Part of a small language model's weights.
Training: a variant of Muon for these matrices, 320M tokens.
MLP neurons of a small language model. Each row is named by its layer, matrix (up: input weights; down: output weights) and neuron, and shows model dimensions 80-207. Each number is 200 + 20 x the weight over its row's rms, rounded and kept within 0 to 999.
Before each neuron's rows, "fires on" lists the tokens most often at its 100 highest values on Wikipedia text that the model never trained on.

fires on: "0", "8", "6", "9", "5", "4"
L2.up987,163,188,239,221,212,192,222,196,198,193,190,207,237,179,199,222,190,230,208,179,185,179,172,239,196,212,214,195,160,197,195,203,237,239,205,207,180,206,201,209,160,237,174,203,172,181,210,167,220,177,218,199,216,177,206,195,233,227,175,192,183,202,168,197,250,204,176,204,164,183,202,239,219,199,202,200,228,174,225,206,198,229,199,154,174,191,205,187,184,219,184,185,209,226,202,230,172,221,182,207,176,204,231,206,216,170,170,193,199,170,204,200,160,188,215,207,186,172,179,192,161,188,188,180,211,193,180,210
L2.down987,218,197,179,229,174,187,201,210,242,200,249,184,237,163,189,220,189,182,224,222,204,202,230,216,195,194,193,208,238,171,204,184,190,192,192,155,194,214,203,203,187,193,216,162,213,207,228,199,203,195,180,211,205,210,230,196,195,208,203,181,236,213,197,204,199,207,192,231,221,179,202,213,199,242,180,175,194,192,176,195,225,224,185,194,201,197,160,224,223,188,212,183,176,210,199,204,160,149,227,178,191,210,198,188,190,208,225,188,227,222,213,202,214,191,196,194,203,164,196,182,211,218,255,224,185,227,214,162

fires on: "2", " |\n", " an", "0", "3", " v"
L10.up360,174,175,174,180,193,232,232,220,202,192,199,211,185,215,180,200,196,182,188,190,216,187,178,221,208,212,185,229,220,225,179,195,227,219,171,237,208,222,225,197,216,185,204,208,211,185,237,197,228,198,200,188,212,196,199,221,227,176,197,206,211,196,185,216,205,171,161,166,201,205,203,220,215,203,172,189,202,216,183,181,213,174,178,187,192,193,219,226,208,210,240,198,188,190,182,177,237,171,204,190,202,220,210,243,152,182,166,233,203,183,171,169,193,215,209,198,219,207,210,192,214,166,192,212,213,186,186,201
L10.down360,201,184,195,208,237,173,152,194,201,222,218,183,223,191,228,213,172,219,242,204,226,174,232,196,198,196,209,206,240,177,200,162,200,196,205,200,216,200,183,185,212,176,202,151,193,211,218,216,195,165,208,212,194,180,198,185,235,186,219,179,198,224,187,226,197,142,202,173,201,219,183,246,163,174,227,197,189,202,200,201,223,163,182,172,215,189,202,179,209,215,229,230,218,197,207,218,179,186,200,204,172,170,189,188,219,176,230,225,203,201,195,212,196,184,191,189,210,177,188,208,206,191,188,200,198,227,202,167

fires on: "%", "|", "f", ",", "'s", "F"
L10.up257,157,146,191,207,168,181,222,213,220,179,170,214,198,170,205,220,163,207,215,182,201,217,182,219,155,179,181,178,180,204,218,210,236,215,189,202,199,215,185,199,228,191,198,188,185,215,204,216,200,216,205,228,207,209,206,179,186,202,184,205,179,189,170,183,221,202,183,222,193,220,192,256,229,203,169,154,208,210,161,180,184,186,207,176,195,240,194,217,202,191,205,223,200,178,205,245,175,228,193,215,205,206,213,179,207,228,172,230,168,213,201,206,199,197,199,205,210,221,210,227,186,197,220,198,206,225,208,221
L10.down257,209,193,221,264,191,179,211,202,158,136,184,174,205,184,224,192,183,189,235,199,190,200,217,228,203,208,221,220,166,179,197,199,219,177,191,199,199,181,203,207,189,220,191,222,206,183,194,166,196,209,192,184,183,223,203,206,208,225,223,219,206,207,224,191,173,189,232,214,189,179,248,201,202,191,213,197,231,202,199,242,206,202,210,203,233,211,194,204,164,225,168,194,215,216,203,168,200,210,174,211,203,186,156,234,185,174,172,207,195,165,205,200,187,206,190,185,206,189,193,175,199,202,239,182,193,202,193,187

fires on: ".", "^{", "at", "ö", "ear"
L2.up345,198,193,178,187,198,183,219,207,195,208,201,229,193,209,216,189,216,230,217,205,220,216,164,198,202,191,184,182,218,238,220,174,173,178,181,206,223,206,190,171,200,194,184,154,209,177,208,226,197,193,218,185,185,198,209,217,201,181,192,157,205,192,191,190,183,191,215,181,206,216,203,178,207,209,180,223,230,202,187,177,234,222,225,188,231,201,193,190,176,216,199,168,181,204,187,253,188,192,182,210,200,168,190,209,201,190,228,211,181,214,187,174,205,228,212,202,201,200,188,191,184,195,199,212,208,237,245,163
L2.down345,194,221,195,232,211,228,203,186,195,179,202,171,206,220,214,201,221,198,200,208,179,244,196,203,192,202,201,200,188,226,226,239,228,215,201,190,199,164,217,193,220,221,182,185,214,219,199,200,164,184,207,207,214,194,213,233,223,191,198,231,227,220,194,234,217,222,169,178,189,158,214,199,209,193,235,192,194,206,228,221,209,197,194,224,193,228,206,223,205,226,226,202,200,150,197,222,194,213,208,207,185,160,206,199,212,237,195,199,177,199,216,191,178,228,190,184,196,196,193,205,174,191,206,179,171,181,153,182

fires on: " and", "0", " World", " Best", " for", " of"
L5.up1347,172,178,201,194,211,208,204,165,208,159,196,206,197,218,181,187,193,206,198,147,199,170,175,196,193,170,188,186,186,221,220,231,217,210,200,180,204,219,210,200,178,189,216,210,212,212,212,171,198,172,215,181,164,209,215,216,211,207,204,204,169,189,191,238,229,191,219,197,188,216,179,187,198,197,213,173,209,202,208,162,163,172,171,179,234,196,196,227,246,182,185,201,197,196,185,191,188,195,195,220,225,192,216,198,207,223,217,196,206,198,211,167,189,216,202,199,200,203,210,230,196,234,177,175,190,196,169,197
L5.down1347,201,209,173,200,183,198,182,207,204,243,200,187,200,186,213,247,186,206,220,248,189,197,237,200,163,214,209,228,223,216,172,225,192,188,194,194,164,184,237,201,217,189,209,216,172,202,192,221,215,199,180,205,219,192,182,182,181,197,199,178,220,236,224,197,197,150,177,202,197,207,244,187,204,198,179,190,225,184,214,174,214,234,202,195,182,206,206,223,185,196,173,184,211,207,213,188,205,163,191,158,231,213,218,209,205,174,210,167,189,184,185,219,200,207,241,199,178,195,192,189,200,193,185,229,182,187,232,191

fires on: ":", ",", "\n", "5"
L10.up1488,195,214,174,198,221,218,156,169,216,187,172,224,196,192,190,229,190,194,240,167,197,231,182,190,219,179,213,156,226,167,218,212,196,233,200,220,157,199,217,227,216,197,220,200,178,173,176,212,190,213,186,212,212,197,191,228,193,181,191,210,193,185,163,196,231,186,203,218,185,199,201,177,194,210,180,199,194,187,189,179,176,215,223,192,216,183,194,196,201,138,186,178,206,178,192,181,207,197,186,216,194,223,196,219,200,228,221,208,189,188,193,186,202,194,219,177,188,250,218,211,207,235,182,149,195,177,226,217
L10.down1488,199,232,228,195,253,176,187,180,162,177,190,208,206,209,199,211,190,184,194,214,186,196,198,205,207,194,161,209,179,243,207,190,231,174,198,178,216,202,193,216,211,174,203,201,205,207,171,202,142,176,231,200,185,188,218,195,217,183,196,196,199,178,227,164,132,169,232,206,186,171,226,207,161,211,174,222,212,186,163,207,210,200,178,196,214,229,189,227,164,211,198,229,172,232,208,195,219,203,194,213,195,201,204,216,182,162,210,197,165,196,194,198,221,199,205,185,180,171,154,202,186,210,185,188,202,184,206,184

fires on: ".", " ", ","
L10.up1012,165,188,213,223,199,220,181,179,175,213,178,151,200,208,249,212,188,202,210,221,208,207,161,197,198,197,189,212,183,251,196,202,182,201,171,159,178,172,201,224,197,187,212,190,201,196,189,187,215,199,179,212,210,181,213,193,176,186,221,200,224,180,198,188,208,220,218,174,226,212,213,214,196,175,226,186,192,174,200,190,212,193,195,168,209,185,211,189,180,176,185,197,181,208,234,196,189,189,221,162,241,206,202,230,208,210,177,209,240,193,175,195,170,214,168,174,216,213,225,231,194,190,210,193,208,203,243,194
L10.down1012,160,168,205,203,227,218,207,218,192,188,204,193,224,204,217,193,191,217,232,194,198,210,188,167,165,202,206,193,189,247,230,223,216,155,195,180,183,184,198,190,235,201,202,213,234,200,178,207,189,205,213,203,204,194,208,245,215,224,214,247,181,172,216,192,180,153,208,212,241,199,227,199,200,193,222,204,209,200,181,207,195,197,235,188,175,212,195,212,168,210,222,199,197,175,179,188,186,226,222,238,202,207,174,230,215,212,169,198,167,200,182,208,161,195,207,183,196,189,182,203,211,176,218,192,207,170,217,204

fires on: "o", "-", "ol", "ila", " language", "vo"
L2.up80,196,215,202,232,174,187,225,197,183,188,178,205,215,214,205,187,208,172,193,209,195,228,175,177,179,182,227,187,189,239,199,221,194,158,225,230,190,171,198,209,212,203,182,221,234,216,189,202,210,188,187,185,195,219,207,200,190,212,204,205,195,210,216,196,202,187,185,199,205,226,209,202,195,179,178,177,224,219,223,183,177,234,168,172,176,204,193,184,165,249,245,220,207,207,214,146,192,231,204,194,197,204,189,193,197,197,233,234,193,241,187,213,175,210,214,221,215,225,196,196,244,192,193,233,202,194,187,210
L2.down80,229,191,190,175,224,173,191,226,210,213,228,189,231,195,186,208,196,212,229,212,193,154,213,194,178,165,188,216,177,188,222,178,227,218,179,172,191,202,203,176,177,220,198,189,201,195,201,210,213,193,202,216,213,222,216,231,219,208,230,252,210,217,193,196,213,193,206,245,188,212,179,213,211,204,214,180,190,208,203,170,233,205,224,217,162,193,232,203,217,183,196,218,190,207,183,181,176,199,212,206,218,218,206,226,205,195,186,173,210,163,203,186,222,185,188,196,195,190,171,242,187,220,196,184,178,205,182,197

fires on: " ", "–", "\n", "1", "|"
L10.up1572,170,180,194,214,201,220,191,227,195,191,201,228,200,191,173,196,235,221,183,224,192,215,192,208,248,186,213,186,182,231,215,194,198,194,183,241,196,211,179,202,215,190,247,228,186,211,218,234,242,203,188,217,231,185,215,172,204,194,158,227,201,172,196,195,209,194,186,199,244,190,206,234,216,166,177,207,200,202,185,215,173,214,184,185,191,206,204,150,197,169,227,203,212,185,201,179,201,184,206,244,212,213,181,226,195,209,186,214,162,225,194,183,206,186,188,166,210,220,215,181,149,199,214,172,212,198,206,227
L10.down1572,202,178,180,214,209,190,210,245,201,169,225,188,208,206,201,198,194,207,207,217,232,207,223,177,182,173,176,218,207,221,199,175,195,197,217,192,188,217,184,187,193,214,213,178,186,212,192,177,210,221,201,208,166,226,213,192,192,195,216,203,224,153,220,168,172,166,198,210,213,180,211,196,227,202,214,210,206,202,161,211,222,211,218,207,197,203,170,190,231,222,176,218,168,187,187,232,198,202,205,230,215,223,188,189,214,164,244,212,184,193,154,197,215,180,205,180,215,201,181,172,187,205,206,215,219,210,196,170

fires on: ",", "3", " by"
L10.up320,187,195,205,216,212,197,177,173,204,203,200,180,201,235,249,227,189,175,205,171,206,176,183,210,235,196,202,193,187,212,219,214,204,201,202,173,222,226,196,191,188,168,187,224,233,186,234,232,205,207,166,226,199,236,182,197,216,182,201,204,235,175,171,194,199,185,197,179,174,235,196,191,209,198,196,180,194,200,223,215,190,161,230,202,205,197,242,201,191,172,203,218,222,194,215,201,166,199,214,209,173,206,192,215,220,202,188,208,258,213,210,217,205,173,212,221,201,190,220,189,202,192,198,203,199,240,213,220
L10.down320,197,175,178,205,246,190,207,187,189,193,184,164,184,177,232,211,225,256,194,172,185,177,183,206,187,171,186,165,200,176,194,224,167,227,231,188,213,188,201,214,222,197,237,208,192,191,206,242,168,211,172,220,225,162,207,174,217,188,211,180,204,195,210,175,211,221,177,205,245,210,199,191,160,167,183,206,198,228,180,204,191,189,207,220,187,187,212,181,225,215,225,198,167,192,188,214,186,214,197,210,192,181,210,187,237,197,175,192,187,166,194,201,202,209,184,212,189,201,162,198,200,199,226,218,207,190,221,184

fires on: "0", "ant", "+"
L2.up464,205,176,209,186,184,213,213,181,191,236,191,167,211,215,227,222,159,187,203,197,216,166,215,213,186,201,181,181,200,210,164,185,235,187,187,185,186,220,191,232,213,189,172,181,192,167,217,186,196,179,181,194,191,191,228,213,211,197,171,174,198,174,200,245,254,239,186,195,192,179,202,220,204,197,163,227,208,184,186,227,188,155,201,162,203,197,209,180,199,197,192,210,217,180,209,146,184,214,180,228,208,192,225,244,212,171,204,181,211,201,186,211,215,211,179,199,184,206,173,203,204,198,204,209,205,174,194,212
L2.down464,206,230,201,220,183,188,151,193,198,192,218,178,198,173,237,196,228,213,231,199,222,196,209,181,151,193,192,214,216,214,207,181,213,198,223,196,186,191,230,178,223,171,192,173,223,231,214,191,210,207,183,197,210,171,200,173,203,195,208,191,189,209,203,160,176,168,209,190,205,185,183,223,197,214,208,218,216,199,206,217,228,207,210,163,188,179,205,210,206,212,192,202,201,230,203,217,201,165,228,188,201,226,201,178,176,197,205,197,237,196,180,203,195,205,225,219,194,179,197,176,192,222,207,232,207,242,207,219

fires on: ".", "3", ",", "4", "2", "5"
L10.up1541,212,186,184,226,211,163,172,224,193,195,201,193,216,189,201,209,140,222,160,223,192,200,172,172,186,180,196,166,213,213,211,214,199,197,215,233,180,208,157,230,220,186,217,226,179,198,205,198,208,203,173,204,230,190,225,212,189,217,188,173,205,221,162,203,223,194,189,184,231,200,192,237,207,202,217,192,189,201,198,174,212,209,180,184,225,227,208,217,195,201,210,213,232,175,203,210,204,152,196,207,200,202,211,203,215,215,190,228,196,215,180,188,214,174,196,199,216,204,211,201,158,199,218,211,203,170,197,181
L10.down1541,190,203,185,179,194,213,219,183,211,194,207,186,175,205,223,188,212,231,231,186,191,220,197,189,200,207,213,213,227,184,192,216,200,195,185,186,183,213,215,181,199,193,197,211,227,179,189,209,172,175,197,184,199,212,219,155,211,185,225,211,189,232,201,191,188,179,228,227,221,230,213,177,186,201,204,214,189,187,227,239,213,201,217,172,160,208,180,233,212,182,193,198,186,203,200,175,188,201,204,192,221,164,199,207,202,190,203,237,212,173,190,177,196,216,177,223,136,200,196,164,252,181,196,165,272,198,232,159